config.yaml
norm_place: "pre"
init_std_o: 0.0176
learning_rate: 0.00296
lr_mult_down: 2.0
lr_head: 0.0114
max_grad_norm: 1.0
decay_shape: "cos"
doc_mask: true
MLP neurons of a small language model. Each row is named by its layer, matrix (up: input weights) and neuron, and shows model dimensions 0-127. Each number is 500 + 50 x the weight over its row's rms, rounded and kept within 0 to 999. Numbers have three digits each.
A block is one neuron, or neurons of one layer that tend to fire together. After each block is what it responds to, as a language model described it from the Wikipedia text at the highest values.

L7.up236:421510521491511528577531528491524510461543430546496416509527448516420430584508486461556516627448464540502521550498470487507472555546458424517480559553501513429395418524451547490513526564561505596460501492428453570425577499479449465592470547481405618460540571508504383567563501419510566507540473506505481407471552471555577466528543498451423603522390463504443456335455418424499593529523
L7.up418:489452459531546523588493583482502582559523508466399476516535497575482526508421521421563490525447442513584516529578537470501542490538550500469414517452495478535433434429468469397571438577540480505475488557548547440431521498555525472548525567497567524452470562496546412509488548439449494486488526479522609460424513509564553504452475545471456631440388432406502447475510369425500674515515
L7.up961:473525514567531515631457524459539503500509525469529470526517502539560465552558522444558463630516525513547500531552478491504433558504418435503447466525485529541429518480491429385559487517555479518431588510461481539509561568591547459643430519513455452488547527372503343568561516426435540449494492420538471485470521513531566541547548578467434565503383561495435444446487439476534601552463
L7.up999:498412424483574498484456522434454551537424500565542449530538453530536512597478479492531491542535462555508492484496446489626526440414472509483476510564519463449524470468519500489537483554586565472518547529432507510456524532578525491538575618500465520454532515407522429559496486485477625451582507463548486508501378508539542504519423440428464510495458444470469465482469448442521486529501
Start of predicate verb. First token of the main verb right after its subject, often a name, he, who, or it, e.g. play(s), pract(iced), also, left.

L7.up555:528515418575497386513520476532456595488504472366554578450492431541526487591489522552440526459512439549451536435489430591485484462505500393489554500517435451523456520485623557475423596543405534564392523568495522433523403407519481579495565460466554477565495511449506468494474460487492509518580511530565453542505531587591543535559542552470514509378563531515504500461593486473502473464492
L7.up564:551496462531461509574478474524500429546513467592585446563538548487600473540456529549544523531428483522592466479517577527461443480391496547545412502448493424532530590491586528560481510473538512528437531507527484491562537542514549429376536468449433525412449455464551437481490484583496469536470501492405562503471450469531579433493447508447462486434486416497523570443497415512500526515417
L7.up778:540476426517569429562419497561484584446517485523541490581474444411499457489462502491506470555510491416464531477504418508621498463484573528456499510481557485612411498531580449473578535527496509451432541606557482538556441479442494489549462504434455501502529483524478452518545522578481533444625526583541494417448433502534524520513509465529460600422565518515397445476481491419433492454446
L7.up983:496532434459480464490449458572536472515482492461444422495562540468485516576514507537474549512565521642482484507498499462572495462473461390471431513494460490526371548416520428448553539485471410552441610527543458494542397561460489455505495577466488484469523482403487404526528473456458584420498529497507510546479481459519533539566498488456388489485519428520428458488522453454590500502448
Adverb or verb after auxiliary. Word pieces starting an adverb or verb stem right after "was/is/were/not", such as also, again, near-ly, deep-ly, f-iled, c-ited.

L8.up1:549490398546507473537471561575496573468582521600440516538569539574513509514468515419444441636433431541515519499583495496486563531531498492442425467458508490502383547520426479421535491526542511563473520513584508498376525467528490522558448522543439510431473473390498394502492507462496565314530523539414601389493511574537516529495441556462496566510533449501459548475499526444591541457496
L8.up1021:471470401443461532568517534494526499526544489422489474480518495464501498539591514446536531573565469572490423460580439552553528511538438487587422549448531447437420529489462538476543480584476467529435483445502526554547425418500578552603512479474520554477611565470443477561463566382392576429460498467367476467488491502533539508442517526417561531511474480450501506583545399523543535492504
Split verb beginnings. The opening word piece of a verb split into several tokens, right after a subject such as he, it, which or who, e.g. inter(rupts), en(joyed), un(loaded).

L11.up61:541483569506413494492376553450525490503516498407500557552525492480462505427480443498452536419588436612529393570457601538587486464514515469423543551543552503490481432455534424514506480415426500509419504486464545487441523483391460530515455477418513487571542461526482466529486435556542462421551480549461536468534511488464514511575482574510563580471458483497494486475448467458452506591468
L11.up302:532542481528438493449501585469493539475528544388405423515526495584537553533502578436514560530441488583589529466536477501534433507554422544461511436460597596508574506504496474454493470598546470455479520489551461473521515397473572468584487482465479541468399507528446469564572433567574533381562422546500501552572529524485517483499478515476499472511538437532452539453568513513528499473429
L11.up573:374585496483455558397473568462480465530553493486557554529482524564469441525531447591480508452522541567562430499484424598528494493532453514514418511581517549467395524446570509521528554586425468486462524481547439517577433490484495509551509502547493555434486487418551450499500510527543541424503485512461474364498536461385539515496426445546492474512469424533475534409492556578583513492501
L11.up752:468445467426510494515478471574412479504544512527510480446561453550515528519463532514417543458496502538537545493523536638610551513544385527513529494497505441567441485448456516499496492562469480526519503536497496504516363479526550505477521393593423508484492506521497556491458416459486532560458467574477516512536486621473516534526567540394497530353522454457518476539413498423533462497494
L11.up772:490523384510521461619473476578525435516508456425502490473535545478534500598557475439430501545488463528517418490482542624548437517535421462497497513488502436599445542360535528460515562583473407571434527544515438490475489448584522489551428498510517516492452421445541431484442533455548560492525487473430545458484590514553514552474556563472467539447484463523518512368493399390604545499471
L11.up774:512570461457459535467394477462516560454492444481413448522548453536467558559471582493486558565520499484472467617535510583564496502469529540493500485581483505428519494492517536574432550533551536450443603411486423561494486471336432554461488516533474524502460463568520434575512484568481562378467627504454460459516584522459442547554488444469411491510479560571525480524556502483470470479427
L11.up777:431405518503470452627504539525427496494498436435553431448427513485526494611481508457475485652478544507485547455486470526635502553575515480433490509489453507527452473500441506522488497530479516455536557540559553537456536474473526502447459668585411523398520532475507491559501490322501537428569478471530534437527503480575508470536538475481465456532392470453455523525544570427524646576518
L11.up903:560417444427463532588480438422536408382559444468532565583513475534521456457520587457388463504498549553508534539559476460581550510485503558524395460480474477489501572434368536569459447529539534468464545589508410483530425518458435433509507493551421510470524435510462443582500546528534512522522554529595553443519450548516500530520533494618555472476584523589443462546480539431490474499529
Verb start after subject. First token or word piece of a main verb right after a named subject in narratives or biographies, e.g. re(joined), inter(rupts), was.

L7.up148:599405411496514447514499531404511365563527495520497426675559521512603459416538428501488494498510490457528396432564495513395518553475498513519519529556555533435413579532529536588549480463470447417507500496559481417487439477503516401528581500473512467500444506537467497540551482503454528523488590504455555591568504470476525500446549556521423474466527517530450528437479539419456485541485
L7.up314:444455491549475398503577514420459501490456463492480540491543499521495616454508434508601470548570509536442448549464528508467540436468444505532496483476431535480318481472541458531584482423468511463440545457508513532506504432552515499540539578424437532515509450588490450472446440486425559418598526544509439472527450573568558516441599418594594505449475528488484479557387528432488509595526
L7.up340:552502489483500433500532512419483506359475461493431549454527552442486569512566470575503595541522577547550567450442512517477523524537384520465425498479478556511459462478589444483557500540548511490405472396465571456364518528433493498508540487506565527462456445526569471448512507512425554520520481432479473506605461422539550544414546564503497343502550470516471524473419487414448529485441
L7.up586:468500496448532527512476460534465592431449459479468431551513561475530509553432564541527545452535473562540401453565413523383566563463491605573522522446438489413568545514556520563492457480535509521494482496434490545519480417521499489482534480451430420477477546525508456481663519491441468492366481488554431479498524458518485469403550528474568486503553512539529565472531522499465432535585
Sports results and nationalities. Word pieces in sports and results text, such as medal words, event names and nationality or country-name endings (Olympic, Silver, Brazil-ian, Argent-ine).

L11.up1:401508539461588464449499455459517597550371556506415448494485453582481508491539456482479435426480521601426547410538536422473595546516361535498557495529528512548493543502496571500447462562571548442413460501508429446494570450424578460514509464532490561536401497444523487388532478533560490585561560453447566574545497498493490505511561527521515431396421493540468505514583495585538527438434
L11.up20:545528500443498562562467544366510485435426479500567483469575520549540518555519510442480404566425472536468410550580424460525489464475488441554634474550614464599482482519508516585487566533473507478422540538553504611537419476510471571534508485463486540462578590488511458438432542430489534524570535436499439452467402440509502488531518454544498537397455562493543504518548535448486449406492
L11.up256:563574477438534516505530512434472605488465471463474503511517499480486513519456541542571545451531559491458493471565604583522561481518455542547525514470506477505415427518439448437521535572490585500469412498483558382625488466525488516530444479528395537443576392530516421405527505447466575590541514484468581511517476500451533476456469471442503468519549528486551454479456494555556505535445
L11.up445:520582496513442510437517408450551419466537519543516523480473496452623432476392543507494549551426501463457400475485369450414456475533487459512559422503519496401528525520461494479535578492425575556598544495529537440536565557434569527505504522397415571496641529502402598501498543471428549512496587455568500499484431446507527544461400520482491503567518570455449548565480506508453487487485
L11.up531:557508523340460551492500482519582552507445460482491527427583482508444532468523531502473418545513537618418484528384481485547546562460416530469482504458496544547466468511461502409513463510534465475472527462493475419480506500483483533480538408431462432560522475497544465601493550511438575511472490451596533463522461549539511466473471395595637456497491523532523509454453459612569495487471
L11.up744:532439443491446562461505526477436535482437488414365441503546601428611609539561515436475446485574526516509501534503445433449549502455412558492456466453523528486442501487513530482467514480424503580444436494503462577485532443545513540632537456512434550491512568412514558482507485492469537552522439467444485504468464419526527464482534482536487544561529530450452495599487502460560543546552
L11.up989:607516533518358454472422546467548573461427468468482465460455533545559531525519584454453506538495470519467452509458489359605545533516430535498529554492525557536408428522545518426434447509479539521423476532503469431536528468567459449471557420413513493508473643442522530449457467466479566545550477477607495461492560502564526512526438471537527495460521503557458391452523501428644434511527
L11.up1001:485448550574476522548531407466496541469434499558617435514503478393570494462544498536533503513500542462445581545519461413514424477454478535483514475564468500511507508594429509555526558400566467485475569483552452480558584480439424478478484457461492517478498468529571504424490487556472493448514457423621442556498487568554469512412470496494542507461524402498440348522546443505536559442479
Predicate slot and table separators. Fires on the token just before a predicate is due (copula is/be/not/very, as in "is effective", "not fair") and on table cell separators or line breaks before the next number, as in "| 4".

L8.up340:473513499426534460548526536516552520465552466508476498591454510514467424421508493439485491460519502562506550505594617536447463571450546535505580469537532537454387488504529531579473484528538428483522484481509511514410490481478434559558502488403565395417465535523618476504491600561512473499504541446510535529457461559442577532576451497540425382458561432467610418492419430501470449471573
L8.up444:519523406475541448513509502486472483563526462469502490524466598466515505480621569525511496429478595602517465537477620546538545590478520557448492524566518519569471595541533510489523445456552480456444459388500473485415563513344555559452446549394492369456451474451547457463558480536554516403421517460442506515386472504489526559463481495431485429528445420470521513454434466475456479539504
Name-to-description boundary. Punctuation right after a person's name or birth-year parenthetical, just before their description, in name lists and bios: "(born 1969),", ", a", "is a".

L8.up847:510530514425532472595485540464443542524502548544453488527534432501651549564489488584560547522518457603486460553533567497442558534528483538550489564466484457468448524549511435444466466487517524458457490450506529451454508489475497582499533512450525472628406468530564483609538508533467528515499486648521453514425498537520516369480437467407553602444484474435532425571424474526517446499553
L8.up944:469535543523417486518591421485499489550554541559374544573493482619482467548417569499463536542553521517532442503456455403480483466434440436449560494487593523443411587533497579547521519447398453501483484486623470395428562544417481581466605500429536430507513481565563424487458459523435469582475503450514491528395491540593522526451523489476498417554461475525505409460479463507510500575503
Music chart and reception text. Word pieces inside music chart tables, album genre terms and critical-reception or award prose, e.g. "Oricon", "Top 40", "Hot 100", "hard rock", "reached".

L8.up663:436465484418534577520439474436482409520467522537569515475526522516562513484421476541464474441537501499566527416609556490442508488570417527422608487526503473443469508477584450501551590523571484475467460604573457492444514406519428521517432588543429402567601538530441516519494432501450597526446501429508458439510582575445486524547520588465487453436490519503527552466497513389496503478522
L8.up670:541528513576523546521482537465481433442536546498473573491511421539478493489565460536551506533462509417484479414576427559486411482553490533525513480613411499580463596495676462523442656499494540441445487554460530414522500553558476453463501514492519395508469568478431536611461475493499504499502502543530445421439499573492503577419475562517486506519418466509519487598542474480526622509562
Split word-initial m. A lone first letter, mostly m or M (sometimes n or r), starting a word split into pieces, e.g. m|essage, m|ammals, M|ission.

L8.up472:568509464478539472468521537504501562468535456483574498448498516403489541467428526420655485564518462448529541532578565527491493414546477495513562505435483433488451484508513566528523514496419554492500567572431483486492491492429360581581462495512468465462531541492483579448519427457485479511455570535566517489451513585488493513522500582535448543517542508452534550473563613469558437332438
L8.up512:546543611502456512462528535500501595442504549439548467450493470440597495531479503439463533497627462527502514404466520482478515432531421399486547449558425518533478499488468545615446504509549529619409480413529459575516522444434439576485488491426579592393494558504508563440445429450466511535480534484512426496556445597512486521612520463474496473496586532423543472496526479467454503433535
Degree words before evaluations. Intensifiers, quantifiers and opening quote marks placed just before an evaluative adjective or quoted description, such as most, very, both, not.

L11.up50:510497535448469581535514524490543443433469415507555513610536509565518436535446475464564548445541515479538501495475457530509492488538470415516446570521452462490548549482529472556525473510534608439547533510504479475432497535533554516505539534470578550457474557650445524581533524553459439470501478402486522496527383547457464462531430469498370441420445531577534440579501511534495487500510
L11.up81:494442468471451582593527477510563593447503546430460518456490486470560478562495535529461423487475521389494511529619471482520577491496608486579522467467488463586483567464493573402543458416553471489473478528552599521459502510460554518502563482460426519456475507498611372506580478561423502509407468537450529546498427527541512457432489371491399541514440474434422470530481587576518634489546
L11.up92:499522508483591576556553532440583415466509464444528561544463519492494525490478565553442455405426478558503489514550484511529476386537465599520392496512529436553455571468549503522454409465419569527463541584483484555430502543473481525494510535544506586541543589581436491550478515584433526527442580488535656477553460491454448517450485500572399507506434482468493479513474457540453554562460
L11.up140:427479507474528546523490549451554557407486532533559507537537517478610503478498476532476472505522494504549524458512460436452535452589482493491421386478558509522514531377581579539533400488621335519541439552516553487485482494541542537446542473414505532480477495544521530556522492518424476484469569511488474543512470515546527389392527517447511441444510497442508506535470416585469441502561
L11.up764:475463475443518545459514529519548466511569510504474485524512527545472507549538534527550527458505496434487401413457522454536537461549528359572421518498514457494531518568499559540626562473410501460467531458506471403505535487440495455496553476534462577500536474573507595463499490470404477531563483534504543380460439521518522594390518439397534572471512465507465472525486432494520435528522
L11.up877:462474563484482413465564566507512402495425530575545488561511528519505519445547491520604575467472532405522470514466464617526449563569492505588618468513539492544502532499526517437472506585529446433446510479493454454523496457451490567621466558467465557531554398574446517572551440527491494525512507502505519522484516493513510435516457537549594514449423507490435482484349485509653464476511
L11.up891:379586497462602541392519538405523398530574501489498454620449496458500456588577474507516507541380522500539512479525456501545491527527490438498461411438420535536454576577502461520510535581583451482531478543603630438455503511525463572523544506517524631595383529544541472475460495546327522537498481509413452463485489499604428523468506481492523497477528512563484445471505492474466454485436
L11.up936:440457506487598509430534478389612409526497497449549417502489533522515540513532549593463399514539459535508536519443477539436501518513465411478510604455536459507527558468516454436505460458520456428519531525508536501519508444489489485563567577396400504542435511597473486434486456384449477537503517530520450401485503541511529554549597415445460558513536517484508441567565516463526560499415
Before a coming figure. Words and table pipes just before a number or result is given, in stats, ratings and sports text: "an average" rating, "had a" population, "scoring a" goal.

L7.up21:578470507394580515421440380478519509517504496459473439512488539548517607598515568403553520501485535489550572527441503524531523474568495468507499514491427488518498431482579524479555585564432592538437519431589416580497376553516509547440528524469542513425524529492487472567521508437504594520506532463536496575484586544465416505587427529510460415473617498480484445503414473441564496507473
L7.up141:480495469513521476504464499470487520401487424565524460487464530549444489520572543519575496493618493462596571471517623445569524573531451514498461500478468439583513425476519487485542494573538472485434495602501451498505537414508480504500430438496477433516647496503544490564550683452515472442538570427442468583457562525519475544477536560496499457601415483510458569487453465494573550451414
L7.up369:478405488510528431529418498494504507432609588461534542447523539432548472524513514526494558491451416538442582478467579488548566555597486603563520592467554471517491456554413531477483488563558521490475410515469452551501527423490560510607510529456526471461575511580493530481468439386478519478412547458573513484512499587514479501575466537533451560581489437500440585420590500536530498593492
L7.up629:449476522325494496510515462535449518378448486524575564561487520440475421550467553596463452615500500485525537514486560490499562544528470479593533472610515481511488390444494463466435483596450565524504408561481416459439573490515529511485559489517440509479517508478651551497459542541512466433513534466551528533514459511490542531540587565594491385495503441533537489471523440416451472475456
Mid-word name fragments. Word-piece tokens inside proper names split into several pieces, mostly places and people, often foreign, as in Petropav-l, Rich-h-ill, Kilmarn-ock.

L7.up134:572475534480528546425578518549501470415488432521510506500609453532459480501505467477570519529468451455504480459450456444485478439514378435483504511364443528492487580505516482481423504524454517460441512522535505535460488456512579496461527568451535601547406503508493511479513422492478512447597577406452501525534478553443574451575559415472439505491596538572427420529435471606426581509558
L7.up171:511510464490465523523508489444461553459469443438427616505519381454442528594546483579450459534554460523344439489476479415440543486485458468439616498518561450640522559505500476346472482501487457472449518467514533557477534450500476589514491553485471449504507494507576477484437530404467390542558431468538547597668534435483473440479493494522415508586489522511549532438448472522551475556538
L7.up393:480605502537462521549589485423417457479535457515460577563482462539437567535562539552538548485525492541528535459442478454452534469460435473406516457506477576472422567514576491485536504418508474514423437433530608446437580460452465606532488532439581465546493472582578399524538475512428480568502470570531464479483482545576574511539466423513585569519512479472517530455411534593552432526533
L7.up914:520557505541433569513545566412464465439470463539462563444488387520468542563422512464562566464522545493561526497531422432550438511407341467433483554434578583469485556561479535517513484543443437452516519476493455521457527517483493556447480498466510437491533599621495482466592436550468464615559502478542503433457516588558520556478535372498545537496464459538428519523449493537548484586593
Wiki table and heading markup. Structural tokens in Wikipedia tables and section headings, such as pipes, newlines after header rows, closing == on headings, and header words like Album, Score, Total votes.

L11.up137:446455489471523515474433495502513584511461549567534465485450496550480559423501502519563451440510444583433429490451436567421544523557447457468483430407566525514511485538512502467439439512524526488468465485582473475506482496516437503531386549559554516431547490510356554557587559552559508498497435479458574563452487501489490516416550563536534489515414458530485529532459566469475484620484
L11.up300:494573487473524502504443553460546422451495488545568499518404475441417525485574441513509550512572479494479428480548505487427435494503469545506507549517535475491510449434483500508582430463511535507448499590438443537484547468510479509428545503444507429537492477493564473456559551627529560561581443556555537462441428445419499517455570500557480562526532399502430574555522474562513510503515
L11.up525:404540512478450496452432523543528459494442539531570446524575478408543531444450456487505548495506441536570517480529481517457500533520478579423543527502533439493540459521508491542494504545480494508507569423568454541455489537451545462522392555471461406440517457483476492523537470591533554475544494509475566448412589415497531457521529492467538543453510526430500562586546434460503573556497
L11.up551:519459445425537555494473515467460489526549534502515527475503536470513436525476469511552495458480392465514519493525449534426487477557424475466506510555457490491560588492542530560539541517511458449350562462516525471488545522504532458552452554552447487436551422529439565546531442550519519517497508421396469540567474454590418498527427456460527512394452515580425521526573480486450468553421
L11.up605:517557473430609496575559530587496475577433520488424464429497532496445489527523450499566514579553476480492488435508572461478446543492460471469578471561421498447511546470515498497544562544486465558430460569492503387587523450518541428480429583502486440405570477523450539516508431604491417569463498480459552442566487472576528554433575468645577445474480389527472460500454493524520534591466
L11.up765:538481496457531484501473548499533445451491476519529515525542527433507415568458486457423545451539535559516512466403495454575457617454476439532504537427560536566510521535550511474546496540493531454437564594537515465572574465507455482481490607551522583481468503436437512504522416630418536557450511496515433513486387446469487537453591505439418518477587534549546497480558599516520422434546
L11.up844:490520482450519561441487489490592497451437445524523541595448451544555535586507464477564530540434491523504449446453480543556484504489391517476462504516562537376507473517573461545448420528626550504497584506449503466492533518564496457534428574564465491459414546505546506499463443577477489463566417604463580479525470559480413458476506498589459595454471461538498381383520521497454554525394
L11.up905:486634471521537594498478571538536510487485530500491481420396498483474448494434455509487500503556522557453420499533419514423424535492450468485510535552505530504515571490569452441508499497552508525486556528507399425494494534520509500522432475430563441469647528560457512558467463638526500577493444490564439565466529523554498537462487500539574431516493484477551522435557525430486551538495
Word-initial capital N. A letter N (sometimes n) starting a word, mostly the first piece of names in lists and tables, e.g. Nelms, Nicolas, Noble, Nets.

L11.up108:474488504537423456478528470578537546496437371526431459527424449474456596581529446457527458575442423645548536416564487471516467468488544501586461523468554535613566454516422508542444540485463560542555516475466494491454517513494492435603491564527485472528479426537478396478484468490555498527468528410495432475511515550516555505509438398496427429548470487431448422497441445487507590544540
L11.up129:487477503473474483593473458422446655509526470432545447461479558461506583532455455533470522509533444510495525484557502529609553574498531442424482535539422461567412448462553524467481514427458561535517513470524605552446471553441505472521489609538486514484477596491528480494519462454508571480491497521560474451500466507479435521517491523420506469492435481465441525461480485489488643561583
L11.up158:577472557509495506490520542473458482488539480482499465498552463515475409563512515502619514551530448485386561544392275522498557533619388458495417591454504444541528507562440570424499482476500507548570513492509506557528518584518438590560478492575532490482488539492502447506622503380432509508535541527515479406508493544481552497459548540526501473607515521529448388526533526383470553494457
L11.up202:593470474447555522523564507551554579454465501561587536477552427556426527490457490525467479481502564556486548621393523521524527505529391474449545559478482484511432497605584478565471378435327541520486406428467490533532412542394472585519445575508479501538472481518516441520512440430525489529485508530516448455548507506553461478543502572560500524562521413488357419477501515431542580524485
L11.up583:519550536462539463529528583453451566527523444472430504554591419489470433480491457466651521506514495487453559531476225509522461450513577481529456541485569495537464437536436518489504525523473449477591553545518435375557485500464453578496528490489513518546490481395505449544521520427439499368504547500429566581503482550537514485505600510486509531533495515598491522580528446492510535508458
L11.up600:566478414404570493488493490511553557515437527482629497512469408489512451464459521529496477461414495427488522556446558498496491573550380466387504533458456481491460523506570527478477429491438450485564456414494529500475455593514509511568523488569440586554472550602585508494481409470529478570538565448585584434468480430528523514520409436574549448609461499495533521511472513367386593526500
L11.up620:531498562513518502525470474422428511487463494559499497560583437429523523451463462463592581532423385511427480542434210532494516490542490417443487588442516521487504468523415528529461463478492482467544553493483431465424506523496467501515489469598429520481477576441533481514462443425576509552439585496551562443490436504555433498480492521481437515511567532485519501569513626438463529466558
L11.up964:539440555520575563553455524482488456453480381575480552506560431463412502519419466466486557524466454480420484596452293569501545488544458486447556610475492498466551476559322448431528475520459439493551474500480396538470500499633528432549498468551456474472503514463512510524403451493575568500515585564484594474447449473443504475508569493505410501495505509558551503457556605488462518488543
Name-completing word pieces. Final or middle subword pieces of a proper name already given earlier in the text, often a sentence-initial surname before a verb, such as Rin|ne, Mack|ie, Hech|t's.

L11.up18:583530515408527469444442494512506467486513509523415547478479457495502424483548482578503434500519495525463506462565397503498568505530537513537582557538602502391467563564533518537546496395536509418459535576517530412556510477428496564609546500494507491475427447649481441545655467523524399457517541487540480524528487466510507469522581543545489445509549511490559489514442537473471508552601
L11.up109:546436461560548510502542552560493484511471450502423502487428506592561553492519473624476489463534529541520517500520562500586554551442564500572519556440495449457489563460495498553446524502487512394366495531498462533493517512553499437529502520434463445470484434515437505498574448564462526400557478467438508568523440542435475467355432438446540485529525453484470525466454531447498450536535
L11.up184:609475531417492395579450534503503380445567593490448481556530444496547558488527458488510471490466462494436530452476429428516489519436505496471484555495523516459567576468451448540369538421533475431477444547493536487484536524559544462505501536518612495406505416590423432585474510569455519510490544480527487513462496498446509493476511524480498599489540481488569509511365563449502480581555
L11.up242:485492450547535425463555535538603526482444389537469468485488553490532455450536444433417488488338519536435520446486532526450499569457565567495469554496378529507379507539494502540565392439591440554492411541468550451541465456447516579580533584442542520487471513492548459507484517583497452496559552568450507493537487543481563508457601524504437474449535476457514458439492523499535475529518
L11.up588:462561433492588416500434537516418526410511525492476485580560504556519563563480497492422532529525553635433586437534518483483458474521492520511564480503437448583540544533412549545493497464492474531602484497609518475501501394463537526550467463460499465525559433523500528462521506466466563474539456576601480483464474431461539460468594492579376435532498446530533393464448543457492468553478
L11.up624:505561515562525515554509444523454572510376482475483571518521450643527477537464380548500469444592455509459435547546478524477531490528402452499534500458618437472472481488527528498525504532522493478446553613507485518574530440509575426510525546478516536513502448512547422500541478555501492478486565513604517545490530608589537523596505509391452526522497538509476360501450581524493553511551
L11.up731:493522493637490507490477505518504488529582494463401564575449522538540528490527511467470538523440501505395403561617414491469510457496557444551516462540494536520431480443462421579483563517482520471546488398482471462460537479551487516554497482551593486459461517525513450470493470573438471479471493564516488488460489532506516488413544502511485519474476404508566438515381485475475504528478
L11.up920:556480486487484473543497491374560546452460420428478449571525530498476536550535562521533553516563495503560521432473518450564581529476501443533479547480513437502464503434591553530521479540509473514467550512479545457525526426492537528479467534441527527383468454520425537499534459523460471406551598496495440473572455475460505516538479512516479483512523377501423508489504480579551393475419
Descriptor before person noun. Modifiers that come right before a person or category noun, mostly nationality adjectives (Swedish, Serbian, British) and superlatives (greatest, highest), also first or former.